config.yaml
head_dim: 64
init_std_qkv: 0.0445
optimizer: "muon_variant"
MLP neurons of a small language model. Each row is named by its layer, matrix (down: output weights) and neuron, and shows model dimensions 96-191. Each number is 128 + 24 x the weight over its row's rms, rounded and kept within 0 to 255. Numbers have three digits each. A neuron's up and down rows have the sign that makes its largest values positive.
After each neuron's rows, "fires before" lists the tokens most often just after its 100 highest values on Wikipedia text that the model never trained on.

L17.down430:135140091151151121153105119133122141121134142123144135096129084133142111147084136129149117096137131153148148101170152107164134154108118124119151100128118149133128116176081164139117128120163104169102166154143135158134104131115125141082144150084079124148144133121103121118140132142147143143
fires before: "e ", "t", "t ", "ing ", "l", "ts "

L4.down890:137126131101139153166093149163124176169112144143130102112133165159163136146116118089163122145146122160117097143146131151141128127123117141185115127123179139105112129122114121132162126177158146152119146134143141160152118135110091129122126128099153126126127145151113172128070121153132095101
fires before: "p", "b", "par", "un", "pl"

L9.down879:112160146164140135176186158112111094150085159131138121138120142128111118167115136127120102160121134133123139154092150177106151116110151127161133106130105152153130145111148111154063088118127118103115143089120120133110142162140120105145096117169122144140109164131109137135120130166122136164
fires before: ", ", ". ", "| ", ".", ")", "\n"

L10.down245:115186151131147106129117108154180139149140138109148121103175142096110120155204126121124139098136146153108161173088135144108134115159178100156128089095117133156111162123095103080137114119137097105167143173106157137181137161105136153135149117092123100104128110128054123172081152134139152118
fires before: "| ", "p", "am", "or", "was ", "or "

L17.down873:101092125104102095167110151160102066112133153119125078103125139115131100100210162076122153127100152114113136135188123141131154133130106107100087129076123119147142161142151121128107135176127105135155136118116121100116124065144153140065133139132095146120143139134145086114142135122145126152
fires before: ", ", "s ", ". ", "s", "."

L13.down106:120112062142149120169123159176141138167111133143109113142120109120135156118203127140133092098161143103122156093143121120095166146097097111128151105127123127101089155122111124120119183171155131083146111090150143114102101133161151116106132148144120177124135125120106112135086150136136141121
fires before: "ed ", "ing ", " ", "er ", "er", "ers "

L7.down76:114134119152132143147111175149151112116135133128116123116150083145081143136152145124125062111136145099114126106122165121113149174115136116110139133074128135177078178163053140139134125113147115140126134133160170138107158151136129118140116123102123139101125124102143104074141138127103124155
fires before: "ed ", "s ", "ec", "e ", "st", "ing "

L4.down23:156124078105132116151128132091087118108097112145147099116157136128151130110126144121151157128157158143112160157143147139185128148130123193155143115161146098129162163188109112119138113121126110119124104125134142126133100094139084089135104141095138087161128176118097145144107103107118143174
fires before: "| ", "|", "e", "age "

L13.down214:134096133093082123116147154138100103121131123170176131142161111136133091113177124154157120132136127111123113111105143125159142114100156155099150124121113132106138166099175132139117143155122127120090107120170100151118143176152149155104080145121120142163145131116121091143140114108135147122
fires before: ", ", " ", ". ", "and ", "C", "| "

L7.down756:151145090097139101140190141154161175106148121134143139105162124147145164110091135128182151120091118156136122168118135121140146159147150159126130129115129119118135118156101119108161117082148145105106163137127135130147140155136104133111126123098129186112135095083144101150109125099191116064
fires before: "\n", ", ", "d ", "\n\n", "ic ", "st "

L3.down845:131133142135117139164129150138126127131155098124162137117157114069108126128175128076139126129124142145113141151168074138131146137110119122167110135113124130143113160147101118087097156107110104148166118135146084108188114121139119101138141125143073110111130097135119110130164111129118115137
fires before: "s ", "s", "'", "on ", ". ", ", "

L7.down524:136114084127113156146154091154171112137101143107135074130136176143102133134140132133115087164125171121178103090104145111117151126110141160129147128102108176146113139190107085132116094145117134123174138111100186102137134120147154173118125105102119134171168163143134061130145130145138140110
fires before: "er ", "ed ", "ers ", "ing ", "s ", "of"

L9.down497:135174157164137139121136115118166139140125135121067175127109162125128154126176126135106085138116121099153109144131134139169144141133103137095135096110104092136105144150151101127141134142135140157141093133132117154146125099120148117133137147128109134136109108111099168127146148160125123128
fires before: "ed ", "ing ", "ion", "s "

L6.down734:153128145175128106134128151190132128095095167139144099112141139128181157183093132075115137120115143134095132136086153103149159118160135172151127087130131133184120155125092117144134138137153108098167115140114137132109082092167059130131111127150098123128111130127123123091128139126132128132
fires before: "| ", "|", "and ", "and"

L10.down273:119127085173165130164097141126132095173105134113126123129149120120098106120118116131158088110141156108155087128138134127100105194160135153122163143106118177099130118134106125145115080130095122109143132172171082124157120102109128098128163095104165150098118144106148102133150122187119125131
fires before: "ing ", "es ", "e ", ", ", "ed ", "e"

L15.down883:132121105115103149142128136137115093090133145156117092137104119141137090109160139109100077159153129121087145118114081134156155150132103140167110126158108177175157149169130148139117139136114115071142118098105153108126131133112110143107134111128087108123137135126134131103128096148143147127
fires before: "ed ", "ing ", "es ", "s ", "en "

L4.down883:101138152106142151103113131169152138135104153142161144132107072171106129123129059136141090154192092092125131150141140132081153128164113130129138118114141096146132163138139173114103147162142112180131109116108139121138131116132109094093121179111093144136150127129141105076187127159140107140
fires before: "er ", "er", "al ", "ever", "st", "e "

L3.down58:146124139173134124129141134110137109143117147140141200162150160155137134135110151164128164124103120146167111141121136154152122107166106078123120081143086135130104107132148128133140103098090124095134123123117117130095136142120122158099134086133095152118162128144129146124120139167110115139
fires before: "\n", "\n\n", ". ", "."

L3.down779:156092122134131114113150136134114145150120122120142097116163119111156145144152116083181127106122112154109120112112142124117141164094107121163095127136153123146094171139135111150148101150159112149112159121130120109144165146118123125141113133114093119120117134127106132150098101158120078136
fires before: "p", "ic ", "b", "par", "pl", "ing "

L3.down442:145161151172125109153126159088136124098176120131101134148145131117134160147170089143125138094113125105083135131124101126151192147119120157140112149129103128148109145160143135097121153133133110123105139096109137126115123139126107074136099135127086108152103103103129048136143142123142124147
fires before: "s", "ent", "s ", "ent ", "ing "

L17.down538:115103091117115114140163178128142110087095131108152180150122137144146143116105138163158154109117132113128095146136122195141118100107121152142138116150110129071083139142172103155071144112137105134151093139150129138099156185129163132130052163130145150163098108126133138142150139159102105142
fires before: ", ", ". ", "ated ", "ly ", "\n\n", "."